Part of a small language model's weights.
Size: width 448, vocabulary 16384.
Architecture: rotary positions, no biases in attention or MLP, untied embeddings.
Training: a variant of Adam for these matrices, 322M tokens, 9821 steps.
MLP neurons of a small language model. Each row is named by its layer, matrix (gate and up: input weights) and neuron, and shows model dimensions 314-409. Each number is 50 + 12 x the weight over its row's rms, rounded and kept within 0 to 99. A neuron's up and down rows have the sign that makes its largest values positive.
A block is one neuron, or neurons of one layer that tend to fire together. After each block is what it responds to, as a language model described it from the Wikipedia text at the highest values.

L5.gate35:45 45 55 53 47 33 63 56 69 79 58 53 44 57 38 36 26 28 62 47 55 40 44 45 49 58 31 29 41 66 40 64 65 45 58 77 49 59 55 63 50 61 43 59 67 39 56 16 54 44 46 32 56 52 55 69 31 47 64 50 45 47 72 63 42 37 47 42 72 48 47 47 59 61 60 57 47 43 56 45 56 45 61 69 52 49 57 39 27 44 26 47 47 33 54 44
L5.up35:51 31 73 41 40 57 55 48 44 74 46 60 66 66 46 46 56 48 51 47 35 44 50 37 45 23 63 65 57 66 58 44 45 37 39 75 53 42 40 44 46 47 45 45 50 41 72 51 45 53 48 65 57 60 54 49 71 45 33 35 39 73 39 84 71 40 51 58 26 43 42 70 36 58 54 44 68 62 45 32 19 52 37 60 71 67 64 63 36 64 61 67 63 41 43 43
L5.gate66:53 37 81 51 61 43 55 80 44 37 46 46 32 59 38 44 51 47 57 58 43 21 64 56 70 61 46 42 34 67 35 84 50 43 58 81 52 44 46 62 46 67 67 64 53 50 53 40 53 60 53 44 44 41 58 62 34 71 55 64 47 76 48 61 26 59 49 43 61 57 61 71 33 51 59 55 52 53 38 44 69 37 56 61 44 40 64 56 60 35 42 54 71 37 35 79
L5.up66:64 31 44 28 43 51 24 66 33 25 53 61 50 66 37 58 53 44 44 67 64 52 55 52 47 40 39 27 39 66 50 53 57 35 44 40 49 64 45 47 41 45 38 53 52 71 54 57 60 61 48 31 34 16 45 37 66 42 56 46 45 33 73 42 57 39 44 43 54 43 48 45 48 40 58 51 33 49 62 29 58 64 61 42 38 42 50 52 59 60 58 60 59 50 38 43
L5.gate260:22 37 44 51 41 62 44 39 53 56 43 45 52 49 39 62 48 49 60 41 50 45 50 31 51 58 44 59 38 70 68 39 62 51 52 57 50 71 37 37 34 45 56 50 61 46 21 49 68 60 48 54 40 55 34 67 51 52 40 44 41 58 62 59 52 65 30 56 53 49 49 37 37 49 52 49 61 61 44 36 45 40 51 66 44 56 30 53 45 55 27 52 52 51 30 46
L5.up260:38 49 61 47 58 56 58 32 41 48 82 54 58 48 32 36 46 47 47 33 38 30 31 57 65 53 35 58 44 43 59 56 35 58 37 50 46 54 38 22 36 53 43 44 40 43 42 52 49 42 32 47 50 51 49 51 46 50 35 37 42 44 41 55 46 60 44 68 55 49 43 33 45 52 44 59 42 57 36 57 48 37 44 62 40 57 54 54 70 34 38 39 45 39 29 55
L5.gate364:51 51 44 66 44 19 59 22 64 48 53 34 34 54 23 38 60 36 57 60 61 65 52 47 68 64 65 37 50 66 53 50 49 44 62 70 61 40 55 69 65 43 69 53 63 52 19 35 68 59 51 58 54 58 27 55 62 38 65 49 50 43 42 35 75 52 34 54 45 67 42 51 49 55 59 66 50 67 57 59 69 30 43 60 48 75 31 29 38 57 61 57 29 45 27 47
L5.up364:67 53 32 58 43 58 30 46 56 61 75 46 47 54 54 52 48 52 48 52 55 44 55 49 51 48 56 62 49 42 31 44 47 54 52 54 46 52 30 41 29 34 48 69 44 60 50 57 76 60 47 61 40 56 50 47 40 50 53 48 81 45 77 41 49 42 52 67 55 63 31 75 52 62 31 44 36 49 33 44 50 57 51 35 52 34 40 28 40 49 41 59 39 52 57 49
L5.gate531:44 68 54 64 54 28 51 39 70 52 56 50 50 61 41 56 44 38 72 37 33 49 28 57 55 47 60 40 35 43 57 44 61 58 49 47 49 42 47 77 56 49 24 33 63 39 54 51 59 48 26 50 34 35 35 77 51 07 63 57 53 50 59 57 31 51 51 45 71 63 54 47 36 64 42 31 62 63 57 44 59 50 54 51 55 61 68 44 64 62 47 63 42 66 60 59
L5.up531:40 44 35 39 41 48 56 56 52 54 29 54 61 60 47 48 35 37 69 48 23 47 46 53 60 57 59 40 34 68 35 54 45 76 58 31 71 50 52 39 53 55 58 67 51 48 75 43 31 68 67 53 51 61 45 40 35 52 38 24 41 47 52 25 63 62 52 33 37 59 70 60 43 53 46 63 60 65 51 23 44 47 57 68 63 80 65 45 71 26 51 61 68 55 32 50
L5.gate768:36 63 40 63 45 53 42 61 50 58 57 55 39 34 56 66 49 37 71 42 32 26 69 58 71 68 71 27 35 47 57 57 30 62 35 69 64 42 41 48 49 51 36 62 55 50 65 54 33 52 51 35 38 58 35 51 36 49 65 69 55 55 58 55 26 55 46 69 48 62 56 40 45 43 54 53 39 39 50 47 75 49 39 44 48 60 58 42 53 55 64 51 37 50 38 42
L5.up768:49 55 51 22 46 34 42 39 31 63 52 35 42 66 16 62 52 21 49 64 63 55 57 53 39 45 66 71 39 44 31 60 29 49 44 49 55 54 43 46 55 64 51 45 59 71 70 47 42 47 36 43 29 38 40 34 52 55 60 48 42 63 56 44 53 57 56 45 63 55 63 57 42 53 63 51 39 68 46 56 68 45 61 53 44 55 47 47 47 24 43 58 38 45 47 37
L5.gate852:61 42 50 34 43 40 39 53 59 57 57 30 58 47 68 30 53 43 41 57 42 52 56 42 67 62 39 53 53 32 53 51 55 46 58 44 39 22 43 52 75 67 37 44 38 62 47 64 60 43 39 38 58 43 37 47 65 55 55 61 65 43 50 76 47 54 46 47 52 48 32 43 44 68 62 53 71 43 40 52 60 77 59 30 66 73 59 42 59 54 42 57 64 18 66 43
L5.up852:34 47 34 53 48 63 46 60 37 41 47 58 47 60 58 63 48 58 35 75 57 54 47 42 70 41 61 50 29 57 40 64 60 57 71 30 36 61 36 38 39 34 53 53 56 39 23 31 41 57 53 55 47 58 58 63 49 54 47 51 34 40 57 63 77 46 49 31 76 52 36 51 55 53 32 37 42 71 44 37 32 61 49 49 60 43 44 59 40 34 35 23 48 42 39 68
L5.gate900:43 85 48 38 29 41 55 25 47 59 55 35 48 40 72 70 58 61 43 56 60 52 52 58 53 50 41 59 28 47 33 30 46 35 58 32 43 40 62 68 44 45 47 35 33 56 55 61 66 62 38 67 57 73 56 56 52 48 41 48 42 74 39 55 64 68 44 59 61 56 50 39 27 50 50 74 62 59 33 31 65 53 51 43 56 61 52 46 33 43 39 74 32 29 56 29
L5.up900:52 54 40 53 42 72 34 41 42 42 49 59 57 70 55 27 59 47 43 49 51 51 38 45 59 54 37 55 50 64 55 43 66 39 40 46 70 57 62 33 26 50 39 45 63 67 40 58 63 52 58 51 46 52 50 52 43 69 38 69 68 61 39 57 59 35 46 67 65 48 73 61 50 43 41 30 41 54 53 56 68 63 59 56 43 25 38 56 37 74 28 43 50 54 59 45
Description: Mostly fires on "well" in "as well as" joining a second item, plus weaker cases on "also", "later", "and for", and table cells.

L3.gate976:39 50 39 45 41 59 39 68 41 55 50 63 37 73 65 53 44 61 63 38 36 54 38 49 65 49 56 54 33 56 42 38 57 43 54 55 43 33 43 44 64 59 33 32 47 30 50 70 50 31 47 43 45 44 26 59 56 35 72 57 50 45 74 56 52 71 46 55 61 47 60 53 34 49 49 49 48 26 41 33 50 48 69 47 64 60 58 66 55 34 27 81 62 33 59 43
L3.up976:50 31 40 67 44 25 46 50 51 56 56 65 54 46 49 42 31 53 61 50 60 31 64 62 66 46 58 60 64 50 52 54 57 41 32 45 40 64 58 38 74 50 61 35 47 63 40 31 39 31 48 47 39 52 47 32 62 65 48 56 63 43 17 56 48 62 51 48 57 33 62 57 31 49 35 65 80 53 52 30 62 46 47 43 35 54 45 41 17 57 47 33 42 34 69 61
Description: Mostly a lone "v"/"V" token starting a word split into pieces, e.g. v+aguely, v+inyl, V+uillemin; weaker on other word-start fragments and "of".

L5.gate107:37 56 42 80 58 30 62 38 54 59 78 48 35 45 35 78 72 51 35 48 64 41 50 63 65 35 40 47 47 48 57 53 45 52 44 52 50 42 49 36 50 62 51 63 53 54 36 44 50 46 34 28 63 58 51 47 35 59 66 54 28 55 37 44 38 74 42 68 51 51 50 59 45 51 60 35 59 34 44 48 31 32 62 41 57 34 62 56 46 49 36 54 82 49 25 75
L5.up107:44 59 37 62 43 64 24 54 52 57 50 73 34 62 34 34 45 50 51 64 56 45 47 83 22 56 51 63 39 50 35 67 46 57 45 64 63 48 40 33 81 67 51 37 47 53 45 55 53 37 53 47 28 43 60 37 64 60 44 34 59 36 55 38 65 30 50 66 62 54 59 52 35 47 38 48 65 46 62 47 66 55 58 69 39 55 38 42 39 47 45 45 26 35 56 55
L5.gate110:47 25 34 49 63 28 41 28 48 75 43 39 54 50 34 40 47 64 55 42 66 63 61 39 37 54 42 45 53 43 62 56 56 28 60 67 53 41 30 50 62 61 50 44 58 38 36 47 45 55 51 44 57 41 60 59 44 55 61 73 50 49 47 61 73 62 52 46 57 43 31 57 45 47 60 41 70 49 55 43 48 41 61 49 40 40 46 68 51 41 50 43 60 37 63 86
L5.up110:71 43 71 72 38 47 56 49 54 44 55 36 30 51 39 58 45 61 63 47 69 28 41 38 51 36 56 56 30 47 36 42 62 44 59 28 41 43 45 32 52 48 51 52 48 36 59 64 47 55 35 57 54 40 32 50 63 51 34 32 58 47 42 47 62 56 57 43 59 50 55 28 42 60 44 32 40 19 58 38 44 53 58 43 29 49 48 40 37 43 47 33 55 46 46 39
L5.gate220:56 28 27 51 26 55 44 46 58 47 61 46 28 30 24 59 58 66 49 37 66 41 43 42 41 43 51 68 31 56 37 41 37 67 44 61 59 57 20 75 45 51 34 67 46 51 33 45 50 51 54 68 61 37 38 41 30 50 74 57 43 48 72 61 51 50 47 63 51 66 37 36 52 63 50 36 34 63 39 30 28 31 63 55 61 46 64 52 26 51 41 51 40 31 61 40
L5.up220:59 28 61 57 48 42 33 54 41 52 49 50 43 42 51 45 67 31 39 36 71 37 53 58 65 64 57 50 46 41 46 23 81 68 50 37 47 33 29 20 44 60 64 35 57 90 52 40 34 55 60 52 47 76 43 49 78 39 63 52 40 43 67 69 39 70 51 53 53 48 50 36 23 56 59 57 45 57 62 63 55 39 52 51 43 44 55 73 29 46 55 71 34 37 59 55
L5.gate320:52 50 55 40 49 34 50 42 44 52 44 49 27 67 44 67 54 53 55 40 65 32 57 23 34 59 81 45 45 28 61 36 54 46 52 52 51 39 60 51 49 47 47 57 56 26 45 42 51 58 53 44 42 64 33 45 33 49 48 45 42 59 61 41 50 35 49 73 52 53 46 54 56 47 62 34 49 54 27 32 26 48 57 66 37 56 42 57 44 38 29 36 42 29 42 59
L5.up320:63 37 16 46 36 43 24 50 72 48 42 56 40 69 34 54 42 36 52 55 57 61 65 65 56 54 47 53 27 53 55 81 54 52 56 49 44 40 47 29 61 51 44 53 47 46 43 44 62 57 49 59 64 60 58 57 63 57 62 37 56 66 45 34 50 42 49 45 45 40 45 50 63 46 65 68 56 50 26 57 72 38 71 59 53 46 57 73 41 57 63 19 44 53 45 50
L5.gate572:50 38 63 72 47 38 40 72 54 56 77 51 31 44 59 43 60 39 68 53 62 41 53 70 42 61 66 32 61 71 47 36 34 51 48 73 42 54 68 57 67 43 61 38 46 48 51 23 54 52 50 50 46 49 30 53 52 54 41 37 30 46 56 80 52 34 47 70 66 63 59 56 24 52 29 45 37 52 60 45 60 58 51 56 61 49 46 59 38 56 53 89 11 49 49 42
L5.up572:58 32 41 57 44 34 55 47 47 39 76 61 40 60 55 51 34 51 39 68 50 59 55 45 56 47 61 44 26 45 38 38 36 19 46 66 52 47 54 36 56 72 51 45 60 38 61 44 74 59 50 74 68 44 52 37 46 34 45 48 71 73 74 29 41 65 45 47 50 53 63 53 40 43 42 62 38 50 57 55 59 51 54 51 52 51 41 68 49 42 54 37 59 57 45 59
L5.gate699:52 46 37 69 28 51 31 47 63 61 49 47 32 50 52 54 40 40 45 49 60 48 56 47 53 31 54 43 45 58 50 44 49 63 71 44 29 67 48 37 71 69 33 40 52 37 58 58 45 40 63 60 57 35 45 54 39 52 75 66 46 66 62 54 38 68 52 50 49 47 34 48 57 54 66 57 55 29 51 33 41 35 49 47 61 43 43 41 48 50 27 54 52 10 56 27
L5.up699:37 71 46 59 42 53 36 46 47 56 48 39 48 71 66 72 43 59 39 48 49 56 46 53 54 33 41 47 74 65 44 64 39 53 64 53 45 41 23 58 40 68 47 47 63 30 61 59 59 55 71 67 45 58 59 46 39 76 52 64 63 55 65 32 55 40 48 37 34 30 55 42 57 49 46 70 52 30 45 47 71 76 52 40 59 47 41 51 42 44 42 65 46 47 40 47
L5.gate898:49 43 37 45 38 51 47 53 41 49 79 23 49 60 52 53 37 47 56 63 60 53 57 38 50 68 48 48 38 45 57 63 44 46 68 62 37 59 58 38 56 31 57 32 53 29 30 41 41 60 49 52 32 45 30 62 67 48 67 48 37 47 69 38 63 50 41 47 74 38 51 50 48 57 51 66 27 75 51 17 48 33 42 70 32 47 66 39 37 29 41 42 59 49 62 47
L5.up898:51 52 36 47 54 39 46 67 60 44 53 48 39 31 50 50 52 49 51 51 19 61 57 69 39 46 56 38 51 45 68 46 38 49 56 66 51 56 37 43 45 60 56 73 58 35 35 39 67 55 32 54 49 68 30 42 40 48 70 62 45 55 62 46 37 67 53 67 52 49 26 49 51 52 71 56 46 46 37 61 67 38 51 47 68 25 41 35 47 56 51 62 33 53 57 34
L5.gate927:69 54 32 39 55 45 60 41 46 27 47 51 40 40 61 45 59 43 61 35 36 39 35 51 59 49 63 71 44 53 59 40 41 38 48 44 45 58 51 33 53 35 51 47 78 23 42 49 63 72 41 60 53 68 21 45 40 59 31 81 62 59 51 49 40 40 50 30 45 47 54 52 45 60 74 46 39 66 25 34 42 34 41 40 33 29 59 46 54 47 31 57 36 42 66 37
L5.up927:40 41 40 51 64 47 22 36 51 55 37 34 40 38 83 39 59 58 58 57 36 40 38 58 51 58 55 66 52 45 58 34 47 59 58 48 47 68 34 53 67 34 50 41 65 49 49 77 46 53 78 68 50 54 58 40 49 20 59 42 63 68 56 37 51 38 52 30 39 45 59 56 68 54 52 39 43 68 61 59 63 38 70 30 49 56 62 58 58 53 52 39 52 51 50 48
Description: Function words (of, and, for) that join parts of multi-word institution names, titles and degrees, as in School of Fine Arts, Ministry of Arts and Culture, Doctor of Philosophy.

L3.gate525:56 59 68 53 45 57 47 55 47 41 31 48 44 36 45 42 58 51 57 38 64 41 44 25 42 53 69 42 43 69 51 53 54 54 57 58 54 44 56 44 64 34 51 60 37 33 56 76 53 55 30 61 52 59 61 46 16 37 48 65 67 58 32 53 60 47 40 65 49 51 45 51 68 47 53 50 49 68 49 29 51 61 73 38 44 43 71 55 48 30 46 76 36 41 34 42
L3.up525:53 51 48 48 42 48 52 68 45 47 61 34 39 50 45 51 27 35 34 34 68 38 51 60 45 63 53 62 57 54 46 57 43 35 63 59 57 53 29 53 60 51 50 48 41 44 53 39 43 63 56 52 31 40 40 40 23 49 49 48 63 63 30 39 43 48 54 56 55 40 25 57 69 45 62 70 64 55 36 35 18 50 74 36 32 52 58 59 44 33 45 42 57 32 36 50
Description: Prepositions linking a noun or verb to its subject area or object, as in specializes in, focused on, Ministry of, tool for.